From a checkpoint of a small transformer trained on Wikipedia: untied embeddings.
MLP neurons of a small language model. Each row is named by its layer, matrix (up: input weights; down: output weights) and neuron, and shows model dimensions 16-111. Each number is 500 + 50 x the weight over its row's rms, rounded and kept within 0 to 999. Numbers have three digits each.
After each neuron's rows, "fires on" lists the tokens most often at its 100 highest values on Wikipedia text that the model never trained on. A number after a token or word is its count.

L10.up80:478474527529455419588401602586491542519538560593517487453468458500430601392474491503521454500462415445511536541465566428472541551535553449451374502363451509480501472558494524504561493494519446547546561492595486446487564468556497443487528477493526439468552512574521552444481483575421464455
L10.down80:447469569519487566574501442479478452563496513546523520546487541497473515459460399474451455519498514523546435560547451543561471485512581496471498413529499463434508555527528422514384460462504586465440594497540548457433519548567523470491522437501486476520557462537471495512490566506498423575
fires on: " the" 28, ";" 16, " S" 16, " |" 10, "S" 4

L7.up919:581477501466481647558437521480460495519461545491536548521495498522492480481486562458466495477591515364658571462523445549461426456423490419483543461429454449529483467526545540430558533514535513511615497390446512522384511467443498529465489512628601539467451596586534422554462580527560493491
L7.down919:484477531502467483568597497569445546520491522507497489545481570481461544425508501519386535498452511529417525572490503549484424507538464518521486553577506594541446468516468436569525500522515522508524469555456434430610512474508549540428479582444519536499458429461528593519499441477523468436
fires on: "\n" 40, " Name" 6, " Total" 6, " |" 4

L2.up1096:476507462521379516494464474560526514458558549517506563472499453514446449510502521393521385511515540369490479476559560365427572508471501532560489481508498514420586560486518518376493484469531514486602546457440480526517510510443508519501549436553487547484545468497487543474514506530546467437
L2.down1096:455503469434485436462417440444500442510509510493472551517521493531553477552426517536461583508443577559405513503563627510408449528474438545536454530607477415589435430566445526557542383563500449546473493497482491422443520441564529514466483463406521578402499617441501518483449549474494514543
fires on: " with" 28, " at" 26, " for" 18, "===" 6, " as" 4

L3.up858:480420555494430445563529581595547382563433410488482484438573473463428496453415553474506609570523518480572508520541523507475462509512550519542419521487411527466484497616491529439557431506471503573509552440547472541506553486460465434440536500565577592457457494435583559521487396567462484477
L3.down858:452452536422512466441475489518416441502481582476452509465444476549538449503409486547457564486515502478421457506591551461533481496524451483543507635608532493613486434504500545475468478469533463548431475380455542458531456509499473518502431549454444508565561377369514487511568405525463523552
fires on: " |" 44, " large" 9, "\n" 5, " wide" 4, " small" 4

L2.up1106:421541469507554522515522506529456387472451572566540478592540548433440532412472511469598430547490481535327436490432533502483566538550498425472516491424454464547530533604490549474526452476555508506449468538434458414463411514474573680455492484534480498549494551481553492536515434495493463509
L2.down1106:411522553517478473473509550501493552522487491455452517525459441492472551470515576598514468520484527549491521438471515500443411459401562523483490514580468461401528413453456534482512482525467490458469427490498526459492547461469559491533541470488467547362602521528518533549379484479461471455
fires on: " of" 40, " o" 17, " from" 14, " la" 7, " e" 7

L4.up354:598527510508499463608486564516490491583510458513469439536509510493482423388495540507483420475521459448463462489400444516533447481566438530535444457421427512488505549480553599425531570536494542572537533429399487439495498537485512467447560541604527410450465532489498518526463539539549393467
L4.down354:476485506556531553485427447529604490587433497466384545565434538408494495465469574479491572468536628470467471442476514463581471532530525505473483477531511459537518501525558555513483457506486532515517505509519450443477456418474419520611592514553523448410500461535546455476552574523520434480
fires on: " |" 64, "\"" 10, "\n" 8

L2.up142:461460541482543486509490492430504490522537451495407565537415503569535555461506470527545457522529459493551421526477479489537501525556520421487435436449476463487510482631518554431493462515598486481546515437438583512462434522423439590563458514516493512419546569594613442529490566468519568562
L2.down142:509451490564518537439450421416487494622454517476495473522508553535523518574485563551443416568545463427455477483577495518531514446504539448492499501474486496475482444456544494529498505426472491536412431519538494518605550516487550441481458576517521537581522475502517522452458508502541582440
fires on: "," 20, "." 20, "-" 9, " |" 9, "s" 4, "per" 4

L4.up1263:530517514437476478507558457585594419465516528555467488564557506407536587559555513510508546507495499526410508424509389560495496595521487456511483383489449588486482467547546428543592437491594470490500452455565445414514538600505528528459577525491500451555534508477564416507463443525492433540
L4.down1263:461447457497492469535440519467454509549562462481467509539555442440618541556470450630494583604459484559436520604527541545502415490462538428530501566587570560528437551452447528556444506496491569524593459509537501524439541497521472409492478432436482570315474411538450527516498538446532478550
fires on: " of" 22, " in" 19, " from" 13, " to" 11, " at" 6

L2.up671:446459526438466508431478433538404561499484511422520507530440504558514462429539554433559514542536481524541444461504371540499509627430521542548430453432408500545555520572441492566519466455463457457420507476480532516573490457455508520500452417512576469590520496511535522530490500530465555526
L2.down671:513500445506504446527532496560545553482459516529541557431502433486528528441631530497444496491507442436422469496477435458492528537505479503612530429571515517399434498541482506518436558535455533518465439412438483478450489533428518543490503539537516513635533594512476539484486549455480502434
fires on: "s" 44, "d" 13, "al" 10, "ed" 9

L3.up1274:453381454544525481525546524523573360521500507542487416512490518433492468445477519500492416457537478521482530542465454546414575488423542608532469495413404523456550491561544534479518549470518480487546423473472438463485496520449477500516483494476511481628528439491577553454481563448513519411
L3.down1274:514465445491487436610413486536482544547556493500481562494504460481594594543364509557462543552416490526497548497530516538532470505517536487468468438454525530504481475411528547456547399541421431497533499475467590527539531392506526418487516451417446495454609504517517552515520499487474499483
fires on: " by" 30, " at" 24, " from" 15, " of" 12

L2.up1226:486446525420453538427516422593519429518408518545409437428526419411523565502605532501525458583550522539448528475497484548390533504497467495537472439443461537479518548512497613519506490532435491496478520466476573472539481536437478481618482446538556451663555533488429419482523542498550535538
L2.down1226:401525515543504519446515463580498449484452522490508457537563441497368506536463568531393495553499416534423515424555474618448415423404520525502447469536571443506517471535525533615559544442453443424580497567562512493554557522539484531489496444521484516559565489497430412479504523521412502437
fires on: "\n" 58, "==" 23, " Second" 8

L3.up799:452450474429537579448514538527453496539459424426442441505470459538528419506449522466540402558475485417546467391539517477520566476492510517523488387497429520505509510468476467543476577506425632569578529495450461473521519551523429482453551444560472450503441521426537572608498478542587531414
L3.down799:530564607616532378443505533480521478457508483434516526548480584562421496394464474598499521422542515588445483538495434440514470586547584453405508592511617506469483575477530510430462544423541563515473445443468519497507509525451502436445492520407496496539491572498529427556488538480501524512
fires on: "ly" 22, "." 18, "s" 14, "-" 7, ")" 4, "," 4

L9.up1222:396481488522455578526546508503541392525471526541537444492443524603515454539393501532512496520502411517452532534454589422529555523621431519551466519562567548451508528483541463500467469432564464532589566455444459568416517592527458554524505464516501465508489543445522418433557501536415412401
L9.down1222:432517496572534576375627459505395452425470556561509479479553491410479535486507350543465561524487397563494559466525512559529466381469426420554479488511428463476547453532496546528463501453543526601508629506550508533655500489513539489465473486537486529523473403515438497534484539471458537457
fires on: " who" 32, " that" 21, "'" 12, " which" 9, " his" 8, " her" 6

L4.up810:523455436402396492527466483488477561485545499462567494538440551507526531472391597475466522523507483463485468516440480528539370515429504520643475507532488466490482524508477442547466539475621563478519500484535552527487562492459462492534466424486496555533541530602525526511497512521559553458
L4.down810:480476513549453464518502472614497634435490478496472650478576546401546448513518544532514583498350478513518551583398572576455527473546481401421464444520491486521529462512490490446496483472507500524463489556552416539521529511558483424461400455470557499441474525498578546450607480580494498536
fires on: " |" 46, "\n" 15, " of" 7, " m" 7, "s" 5, ":" 4

L4.up748:484449575492456514429523501471509436532529535491405515505567556473463520442485524450470538507540579455460444495528467528424510555506550457489515532499471593446533491549510500592473506425560571560523523458481414543518419468490540516482515630487526465589491475558547464553449543528524512353
L4.down748:440434425400475512500528516443460507519531577528573508417503474492436506518480410493602528545460513499500509403547527502459481522444528448546487503584514494485513541489486639519521577397531529518474475511458517487456490403446530438498460496490430525419510402487540539603541561467507438517
fires on: " of" 36, " to" 13, " part" 11, "," 4, ":" 4

L4.up722:441503523499461482482486511450534414507489544499481484438547504465474470376571500437569443486474529389390488501423455455478529570461495503563407464440549558453478537460557524438570493465498524581582452488492520443377473503509538603419490597454568519452486481516499513512497404614453435489
L4.down722:521547513541568554506421499498535535564442452500414489483450533466431537451485538446540491513438479526539470391484504505542528497522496494558507511434485516485484447514491525441584465521422525510482528504590462396517591463404503507522502540558531565504491467451469584498576599486454479517
fires on: " |" 87, " terms" 4

L7.up770:499436533548553528492553510565517511489537466562439504473490579489438503472509501500503468586530461540499634462546542476482464540479464573405416455429425451465549685600520551547610567432524478547515517398543444438457479590483507498486463489506475390490479472461535570446499406554547459482
L7.down770:433495440427426550438584435547454582517420493427560468527509524556489465450524425482479582503495420429498497489473558548461502501516613532558546544605539479505497512571526506525456430446526537493509565525436557461537523478456505495523481464618524536435553448533518451466551559499503574448
fires on: " of" 23, " received" 12, " by" 12, " with" 10, "s" 5

L7.up654:459489490456490519539463559497520483532424491495479514437555473526600513557507529471495561515510484458520534423416472456426485569431510517539457540449510423491475571467412587472483509459604478530499519416523522514491440524486539509559402542474475474502495523566534380564445534552538477430
L7.down654:480477413499514544595433391580503437481522462483506523422455509543561502550412521532442463525548422519537457526578533525577466492394476423417526508540512469469529463374519441423460488475475577500507499535454599596467497431495514516497518468551468583484568483508485487536526533515552514463
fires on: " |" 51, ";" 6, " (" 6, " the" 4

L2.up713:575514485503530567497480489515398465537377545458522514557574505506436494446449581450454399527574466528479399438514429429418550557468624516472498526477565472490530498517440510474500478496496410511501509490535573510540491508526461577509462448492547460522436572547498621536508486475435509495
L2.down713:495559561507511409512517489531496536481543549514481447523582541436523435488483553557462606503529535572570539524557482562511467558548503515540461439421487478571512457469435392500536473588406503418435478568542520453492517482555411509452468602475433527495537466540458535530454406580430562494
fires on: "a" 40, "i" 16, "as" 12, "d" 6, "al" 4

L2.up659:458434494502481434453502516500496515472469434479401416510576368526490464412569543523591468429484502528549390481469477485473560486560509478539544463485526568467452526640442528512488553458491485543513509448523486514512493455458434566513459432628532514509465516513446595525523549434514469445
L2.down659:501522502464447527538481473514529453547444554427500563524490429431480628506454524499399606458520537446394518547466508540440366537508537411440529437500556466444513466419507537551520456430478521465510431571578494471381497481593462532523507456511573472530572470440437395505428434522470600497
fires on: "\n" 51, " set" 11, " part" 6, " place" 5, "==" 5

L7.up929:436411485478449506545495570566521415540543535550473495450512420560464565576491549451568504411534522514489521450418576548475454505535442526440440492464524584448508477435480528456595518471453582594503596514453439505385462475500488504495524467494629499449458515490499503552489480454547461396
L7.down929:483546452368510502569345495494508501444414534391422478590436490485473528506573503457555473512509556487552494459532432514524555493390465480500446478436524390567530512433591505573568537455503545480537413485424512501483576449505513510467568536530513567511563459511450508449466445453595492531
fires on: " 0" 51, "'" 11

L2.up533:493565434497469531594428478432440553524505546556560428530467496521400520448589477475624415445568516499443468559531365482490572523449457533476548517487497396498506494554528542461473422443537433472481493398467518468460541465472514509475552452480543391413518560505569432537599452468410537511
L2.down533:529553457533444456431581481467490560548493450453431436575562591506504520520417506532444602535549427461524448519424497568459566438541418438581556413513564463448484440481475506456457507486405438468484521509580423451604484471517526503480576516505531562514501538461514590486566535458503553496
fires on: "-" 64, " El" 12, "'" 7

L2.up75:450555476474518704492508476448444450536455539402491442452519490500423508478529488448524434476460458478541481462503519498494542575424627468459528455473497421549482500534524639442457490459543450508598615484513507388541466505507461468557497563466526453519469497492558459583438469530498455455
L2.down75:547478497426557458557437411573542586564563432562451612568438536538552469466406544512563530560461455509438493518572489540504411410557384512603434494455505506535490456513440382585497524478459588529494392549590502462475482461470540515408541497455439545510499543437478564450486530443507551519
fires on: "d" 35, "ed" 18, "–25" 9

L3.up412:508498480542406549518446430481469429488490533452586556577500567432538534440499544524562419513509499463549515401456503616492426527476558475450437501491569475485555545583447470468488423519611494514461592418524532405537560580497472497554476541503543526467552465524445455424448580581486437478
L3.down412:427533469488491556502430550542507572539498532522510582489547476488569509630613486455538454522475519444400500534505511452511514541442376375506526455485488485453473447461492487521460488509533424559532496508560472414547486422542478506412508484510470427461507507436539434504480576465521463458
fires on: "-" 23, "th" 15, " second" 10, " third" 7, "History" 4, "st" 4

L7.up226:604359341484445500540513560563646470496536520537495501402475476493518497526553502494477538571477436450480512416578486442519469506417449578497478470505505557436481619448521587521439538429525496590447507531459518585354541535413512603564467501408479487444572507527466529575530475559495409505
L7.down226:476570519517621484477543464469476499580418527436404467476557588502579376472535470491518554486498567511540509514423496558447431590530427478491479518447506463619518447527498488474499459526495433517519572508529414444596446533486429442445532501479511511418500446477453531562474462501465444515
fires on: " the" 25, " in" 24, " In" 13, " " 7, " At" 7

L9.up526:560521492554480547436540530496403492561547506529578502517501494489449502482494553466542447405513433473426430485543445447447568572494567438492525508517451524524472567646460574484533522530497477549559506446407518435503543572402467578462503457525546452480526521471525524518542454515531480467
L9.down526:500476494490537378409473552475558540513522537500511610536566445488486542527472577489480540472388541523480503610588489467507519496535427513521468505458491515580466467564501422540497515635536444574525549496559500576514470466617570434514482506530498604444432452397442502469564513495431576475
fires on: " |" 56, " as" 14, " of" 10, " by" 8, " with" 5

L3.up827:547518540516454568517346518490443504455530469433514544506465537515446395444442557502560474500554541497514527479563466451476533579426496573513414440425493500528566528578443481527459480404590489527460519532482524515568451524481487556406518464468467505519491525541478500562570478494568505547
L3.down827:487589526345598453481562501510498493468496470479500609471486456508575409519397449572462554521498496562523583533453508647528467537486489412505481524553559475481501528526446495472436558551522547524466507551456639393456474455548451458511504494591434453463518474467466507526610538535462428510
fires on: "a" 28, "i" 9, "li" 6, "ola" 4, "si" 4, "s" 4

L10.up753:490448485498458441523566526519563439476468459539564531498549537513436489487438537441464490514485508440582521512558428511490517571541444532552417610477478575519538517521521515452572518499532513497523467526480555432507522540457503507524458645542606510521422490488569545487472453545465440476
L10.down753:460395519519554471521496608551501444528504414567425532533544568505516427535493502444451533461490462343507526528502528524539534511475450481504442452519441487578495459491492564454481512492448550461507491524529475479551504508496406480476552560508456466526472488438603454460446498494437470508
fires on: " |" 39, ":" 9, ")" 7, "\n" 5, " Operational" 5, " $" 4

L2.up158:463464396441472534574541503522465489534479564573499485444511489487476527500510490541542480534516478447547478476430546570484450516531421570507429407431507502478436546483453515468536563437523515519505509548510420505458472524531408491552519440511512510432505505511533493449562565400570560510
L2.down158:526501595502495578623539556539493489457465524488480460475501510437434478409554510472507573508440523529610460493527492477532522534464519486501582494611451495470440421483444524432498550534450467485472469574432600611528460566526492577529526450618430521506471458600427536457508474520555421534
fires on: " in" 63, " 0" 5

L9.up616:542578395475514556580491607474498507457463557606552526632514481513448453533451552492533373464588536390522459506492470554575492479424403528485448514441581456496498531572546532536503475511524512560510630514561577507394487499483398537454552494527552525439500457533559478503507521566516373572
L9.down616:507485556599507503433511525475511437623523544493520516493485556506515510477499516603550542505501580528469556492535534452570507629570484528570566492509523513562505559394487528603433498579393504517477497444432522478450528496486505494522437540445456408490468433448497514527480453524538491581
fires on: " |" 59, "-" 18, " (" 5, "\n" 4

L2.up249:561594499620483592506503521516463407440503475492601508561452543577538589503415462393561421472518475466462413497546548530453476526409518555543389475466552485475496522475515513501495547524546436501422481403561527473541513499427542449544579517398495588455545478561508517496440563449526546448
L2.down249:498449459518453576514510524412453545498453519551511528477583402487476499483574418556502571541415424529485450505532487500628514434548494466514506523382531552568574518492443474533538576496452509500569463524496440445616473474450397491491499499458516386515536444462463538460480561534440482533
fires on: "s" 21, " of" 13, "st" 9, "t" 8

L3.up734:467532394444437600582520515527469561488592504447491506512531503456521500457437534493501345511502543427433521466534503500555403566556558451607457525434457594505482600434482488483472555521485478500511470516492527606511554449389495553490567406520566463462494508481520522577542527502479569482
L3.down734:571502503556460466475532456502502563535555515562406527363464609430479526477562432555536538505460489532494376548506539510520567453585498582479477472500616440504476524412461531497476626462517479519483509424473475455496511526560481560563498490529565514468517520433462493504551420498534503628
fires on: "'" 52, "s" 17, " |" 14

L9.up1151:490488450472511551431566448451504502536451515423414428508457431567357426506499577603603427549495431547471472495568504451497597448503520493506517463538469448511551541561480547553474586546535515511542504431434424492514444476440460539487503473588494552538489490467578457533509543531572502541
L9.down1151:549572483526493508591469530523555524581566450519436488571437596491473554462539522429463555451547513313423446469512533586525473526490514481443482525554488464500518482535543461544479472491550507468472602483494518522494522537476497453457479471437461491513516459502487497498570485537393510479
fires on: "." 36, "," 19, "'" 9, " of" 5

L9.up301:540492535471505551543556520574552503510464494508477466491624439498485441456425589356516480386458518392538575400480566527472572475408558519563401490453458428497534574592554515513499543364547474585576506522447575409520544583391413571566508521478530494506428487487545500435433482550507568459
L9.down301:446584466451580455573461469579479516487462454504491554536510448569503506470438398520475553510473499527414459496507511518529508463489431519529565532505467550568471421490525461499503457549499460498435546486441557488547547464484518414471466515511472523454559514592502561496488539548515467494
fires on: " |" 87

L2.up184:407517539543525550539495487485498495451494535495541483499517423560503505533392548523523436479559483527559448389477565386454540530401506508452438469479514467442637570493534511550464441447540487499572531554564510475494481579404423623540386637496540457548476547548529491561484463504557444512
L2.down184:506446481472359460491472490436599624516416532474509520454526473513517541557437582461542547498451460417386542508496561497517520511481483533538496421560545550438460505528496551588549509509470505466507454500516446503474593571471457448484545492527538483556485600402494471460494476347460431467
fires on: "s" 20, "d" 18, "ed" 11, " up" 10, " only" 10, "red" 4

L3.up982:406456436455442499561491605486514458439543562492421484491425490478443438572494502312500437463578504427484487533540512488462476508542548458507509522487467513456558536549487519487544460471513441496461468538499465609528626452479510488557479500496549527473549448581525563470451410514503485465
L3.down982:477565556611478521410428406432491489514578492580504559483527526532559494400542496602483495460371493516574430496527455508496446475501467488528421397559468471564494488515509427502394426595539544562516547440405491458510397481651468412584586474474529519576480505547518568587537392388552448473
fires on: " for" 35, " Championship" 10, " Division" 6, " League" 5, " qualification" 4

L2.up437:439478447429488633424546543486559440506445498513437554535480482615573554531441474480578468482464493490514507385483545530524462545515460485581447474490454450442463474461551577492593529479512489528447540463448511484504521572478457534559515572579499426428360474525528552526468708550488566475
L2.down437:527549475538491479498582503478396490379545545461485531459544426484500515458438514515458524549413493496497485443593543511455439420530503520470493509594568480554446536524498442565461415572539548492489512502524479454482455491527524519575506536517506519621521511597526403540566502437426530547
fires on: " in" 48, " (" 15, " From" 7, " from" 7, " on" 7

L2.up1006:526489514561491498592491426600497472458522562416483522501536474532575499536570563581556321481538549471472454521604447440467578566541500492630521474500464526488390540448500526445433554528591509502570509439515546506463566499501551546456540466501545530408549586593495468513529550413457443513
L2.down1006:492509472465567578567453491429479518450466586568596571484500482493481454572582395503560525568535513514562524503530575548448522472458530565448496495537501451515561422462454527439472418548520483522557554498464443481500495531552479528384451432496536559550606593495499521486428463476479437492
fires on: " for" 37, " at" 18, "-" 9, "went" 6, " in" 6

L7.up283:520548535533486502515455554559547531603518605559469410483555477599539519499490550431436511494576529466544508452532488490489557530525455467478491550455490528465588510501562535474549435440527554478550593495513480381498445504530515537398503536477595467503490554608586498512554541486428556422
L7.down283:508523449496444539543485554401484475440511425481494451488527533404410529519547488522551501587477524530462529525475477489441461491501549575460376511528570478431527443625414463545592572477440614533461444495489512481556500483486518528465477467504439574522551567455523486414534489476473531478
fires on: " |" 37, "|" 13, " first" 7, " of" 4, " through" 4

L9.up1074:453515478504415619494552427444569449476498554546496542355477481511538467532461518484527421526460532487502536447444554510545487506484421610490523478505463494478501581495614530447538502478519518467473539485439537497470443567502504559530498531562542445399472512526537488532560576498526441506
L9.down1074:527607419510571576431498460506466478456491612535445455481492522422493467537489431560568509494539487508581463427507396486433485522499490491402546452522567398453508533441527472529445463506439460566512563512516497510567513606551535344497503526492381552476527477498494414537492458537574441471
fires on: "'" 96, " in" 4

L2.up239:405467546502400554526392438503456492444519458519465440606504491458535451446497508441505484466505418527426519551473460602521479582582388538577542539515496481469470538473539476552471499540499544503536501469517472491466540543413524510541478517515504389579499575485489579515500497519535524476
L2.down239:452548362571436461532529419453571536490539508445502541543459526422598510435382466479563536553442509520522518533395436517463438474557494587438509488507453605510535472478492439562552517487514566510558528529449402483459559411447426429480449496469523554503537459538490538456505497542528515545
fires on: "\n" 35, "s" 19, "as" 6, "g" 5

L4.up43:423489510483518479560463602575519547587479562527488524521490553520555449425407553408562416442538403487423500418439560560538556532521542504599400516481441484559489505448574570464476532429518431540580486495399499439458479522495581614515539547477525440470482506432489547469485478506553508455
L4.down43:501513508534547467477471475550495538531405551521419568522398478450509576481453597463515506546532522454543538426446473525467521465532557508536510452526537458585530448478506492496572485508497519484457460538565508538528585549458572495502513566465540516479456452623520561533562516555549494535
fires on: " |" 52, " held" 8, "ny" 5, "(" 5, " (" 4

L9.up705:430469534562444506501623457514598411494463442486472515441497438545575481521469538527479454499527521441435558501410574464488493510509525478590501447537479406490365523440565496449559467512434482532518456495509552450482480448568516566457539480400602457527544584504518466520583474504455513425
L9.down705:491458536465554526463496592495363479480495517563528509465417586487446442456463418501469425447494471412621545539534381481491480585478495478478479469431447459464488512475443489519545530440503383537537532554506525558568511536445491450577472462507474511490517517527406409408482604463510442540
fires on: " in" 26, " well" 16, " under" 9, " at" 5, " as" 4, " time" 4

L9.up961:524480441544488620533401534531554461499487574468429486497516502556496459478517489449577470471489451524431581454434442489521505460447447599466468514520417545508550633513589547408538459551446533596456548548416523514437496555504581516432639542585469464504587511502532481511468481566470391471
L9.down961:464626502457483483456391504471508467453486555495456509525510549477488540539481324425552532478418507524476487495598556523449418578447493492555529414631443477538498535487515452487383520536491501468505529518527559428490654518523436488560500517464474580489480493549465457460430463419492491504
fires on: " the" 40, "s" 16, "'" 9, " its" 7, " his" 6, "The" 5

L2.up464:577581529558455559421536509485511462494525498532529548459501538545470396459576572486495505514515442512454486482489453464478491572473548461453433505390462496555474559505518505504483447488539507451545507438462567466584520467491527501587532524517577484493492487609566512577456479531528583512
L2.down464:467520512561535499436547389485563473548554477586546572492410505509426438515519526538503525469558477445509577490472389469490597473567527449594487560462462560518567503529571527603576606531464510449533482496548549506488548566444538463502514552476394425530558508498511540498442516563563485412
fires on: "d" 33, "t" 16, "te" 6, "ed" 5, " Clade" 4, "," 4

L3.up998:567434513566520507502508464514474398525520470531584502537495519489475552494514566532527484495518541543489453481419424517439534520545520434449415507463512559520512549606581442370507535449600527520455500413554450553520415481471584520436593584461507397567532553512596512532401517459457501522
L3.down998:447562436458522439467532533478550540560543506469425569494471558443577594421451432527504636547401523480457506497557453576479442429379537495546505495499504584455449408494413511570517474464483472482510473532452539536585540544560478399523496512464474539421441461515508528499603505533462542461
fires on: " of" 34, " to" 32, " near" 10, " from" 7, " through" 4

L3.up650:526451489499493484489493531630543390525538635560491491505525480513536485470474478456479488429513467523476464483432532497449460533496462476526456542468466606458556508523549575509482485436557532516495525481582443576487472526512506516494594417457538498473566517494656499483499510528385416526
L3.down650:446548521466388505514511496478457470480520422468394470444500595492430560490488523527466508462519499606570479585532399427520459625481517517438415523548550521349536524529457518490474445525518557471479546434484537488494534538599471512552533477487430543560429507511475527536507525586430510494
fires on: " of" 41, " the" 14, " that" 11, "W" 8, " |" 6, "ed" 5

L7.up668:483543406542445541508431623581548421522468455504521509472561516455425506425401536467441438552551428508576578486484505463552604485464654491488418470496379556485555515483552608523600453463489528582558546477539538485549520505415500593495493478511534512549484602474506574456532457507504475518
L7.down668:528514454511450517477561475466526522486555503539524452513511504504543470519453515510483543531469532490462394530566537532472395481484514530534572533567590474544535427447483470483396598548484597511584505477558529486530504437494466476432468574449428435489553509539471547545522464503491473476
fires on: " |" 39, ":" 24, " " 9, " and" 8, "\n" 7

L2.up927:414502575486554484484482458510550470510524510461506562443546397447596492490493498446520489541514515445510475446495510608509473519443558543543466476455422489497575613434500488568487500549413588512496538479494434438515523508523417492574477588498541508532504485469512635500480644529469556464
L2.down927:483461508503507479478545514503496524456433430491565481494534543504449532549545554492545470478417474515513492531400462417522478512452573389531413558592649522524512489515561477515433544605513550464549453535536477541448474475501439524600506507506468501578557555572477503453455553422506527452
fires on: "s" 40, " well" 11, " of" 8, "d" 7, "son" 6, "can" 5

L9.up1149:542423446495481617547555516463568511509487519536539424497482585541546474473442519465532533508537523372542542426539493482465543488501498504420504546385448536508448470446564473487577455540506493547592519473418578510435443506510580405571579531551530485578440561523516427411473483539455484505
L9.down1149:502576570550430527470467555441481554476486498506523494425473480570514504398565476455493491596442529551467504450518611570557629538535425379506442452444524434479524447542486453523521489485474516488533464533432444364436541427488484491404508510512413490436464532438427590582462499511511532498
fires on: " |" 79, " Year" 4

L4.up503:455575452592450546556446561425463491505492600509576443595483430471431482558514472394498511434544492431493432472490503529484484526482483512408468517470512536543507563619447569527444465504543479462483568521508611393508500604517526480512551464518572532481555463540492454567511545515427490411
L4.down503:528456497428426581406476518451481467581437486600543518551598584527570521546533522522501460538501514509511457510572555474512507503452415517538559479407544473423543578467510436513537416427452492500428571460500453496551482570438439487412514576433478546361535517489508616518479494551569542556
fires on: "-" 64, " " 17

L3.up823:464483509554497538500499565448496440406332466495543568535474495452480471398446461545543536498502499485493435535559536417540508534437449481539479409453534554531491557584453539454449543429447491480526499427520565484440480416436500523530643478510497556425559474462490490517458552501626577548
L3.down823:538428514568406534548500474480427484485455507501493526541477454581454555507515577501488520592500494533413487531513491525485539478505438470516529553425521511534519530449516493526562504474549542536555441464442551527532493563431546444484468580464616493594552494545561534399483553414487515505
fires on: " |" 60, " of" 12, " as" 4

L3.up1178:506458507465523531536442545601515474588536497515505539508505524501484562451434580463486423442480508487540524468526437524467556528528484515662401545526482394535403538539483509412460461455538448584541447509438560549540495610492567481478501540536548460429510502561493445503487458530519455457
L3.down1178:462554516466575489549385471486589603470443426504495534537526461509497464440514490558480554589418427539458505515448496532534460534407442491539494526538529398522429498506567526431446434448509509571444532501458563464519391423462549540539474436457515491486547458637478405539594605591481511518
fires on: " |" 81, ";" 19

L3.up731:478439485517432511489463451411438441505558478487497546459565423441502497506429469471521509446557542514566555546409551446505506494469466434483505574441482421471564521507516534527515513465500464535588512432520410478505470449473515558469556518553514511552479478493565543495434428509543565492
L3.down731:456512491433560471450435410575522528514518462579436452478395487543551552402508606542525499522586526532442473508571474478515483505508489600523408497509499548494472443448534528515463469565417579426494457529529560543485579538527508462522468498582506489488577364592455428535608494489592418565
fires on: ")" 22, " into" 12, " |" 11, " were" 10, " are" 7

L7.up274:368436502482468545441540454540592424506559519630535502557581465467545595477436476490497492557450490464483584584471445610477553541429566479450456481454464521449493529503457454562590489501479545519538502484569434526543510500529558608548609472495448482485503511445630487557521450463449484565
L7.down274:525615438424449486587487487431481540451438461499501407488440486471540452544539424485557550413551519447499474571526479570519433461463492451477484570525495521448486466597480583521462496434533481460597503471461480444470505581465484473469519471464501483522490448603403446467504480594405537482
fires on: " in" 29, " the" 16, " of" 14, " and" 12, " from" 11, "," 4

L9.up130:529566399438484479511409544556489465573530608558459535454434414573562495533470550391670545412550538460475541421416417469525603504456511485481448517439510527471499461516517541541464531432595509457495566448480546637515515569525572568456514532466587519528457443467566428598547455524487499501
L9.down130:588570475375506496514418413523451512540571499589570435480585427638515460489509549525430436524517426540474602517569457550555421490502461532444556443571497501619507465443484489524444471500432517532480538553440501517556604499505535463468511559449550432538558514570585464527457535566471455482
fires on: " |" 35, ";" 23, " over" 8, " of" 4

L4.up206:448576383545484522471480458469458558459445471522540469564496481475529419548434433376540413440566472438484416508560537625452417571429429522573512559484494546506483489535470470467522530490549466495477495457491541455542458475476531601573601476546450518444577509515529443545532552449528469494
L4.down206:588453572550419615467574484406499567475487517557465568583488508481563481519552559436513503549513475474553400553490571508503552484559469467560537506397545496487508462584504504543353459493408558522521484524446417457595429494505566569471487481453569471536519466418511530491456596525479495522
fires on: " of" 21, " in" 13, " the" 13, " and" 10, " for" 8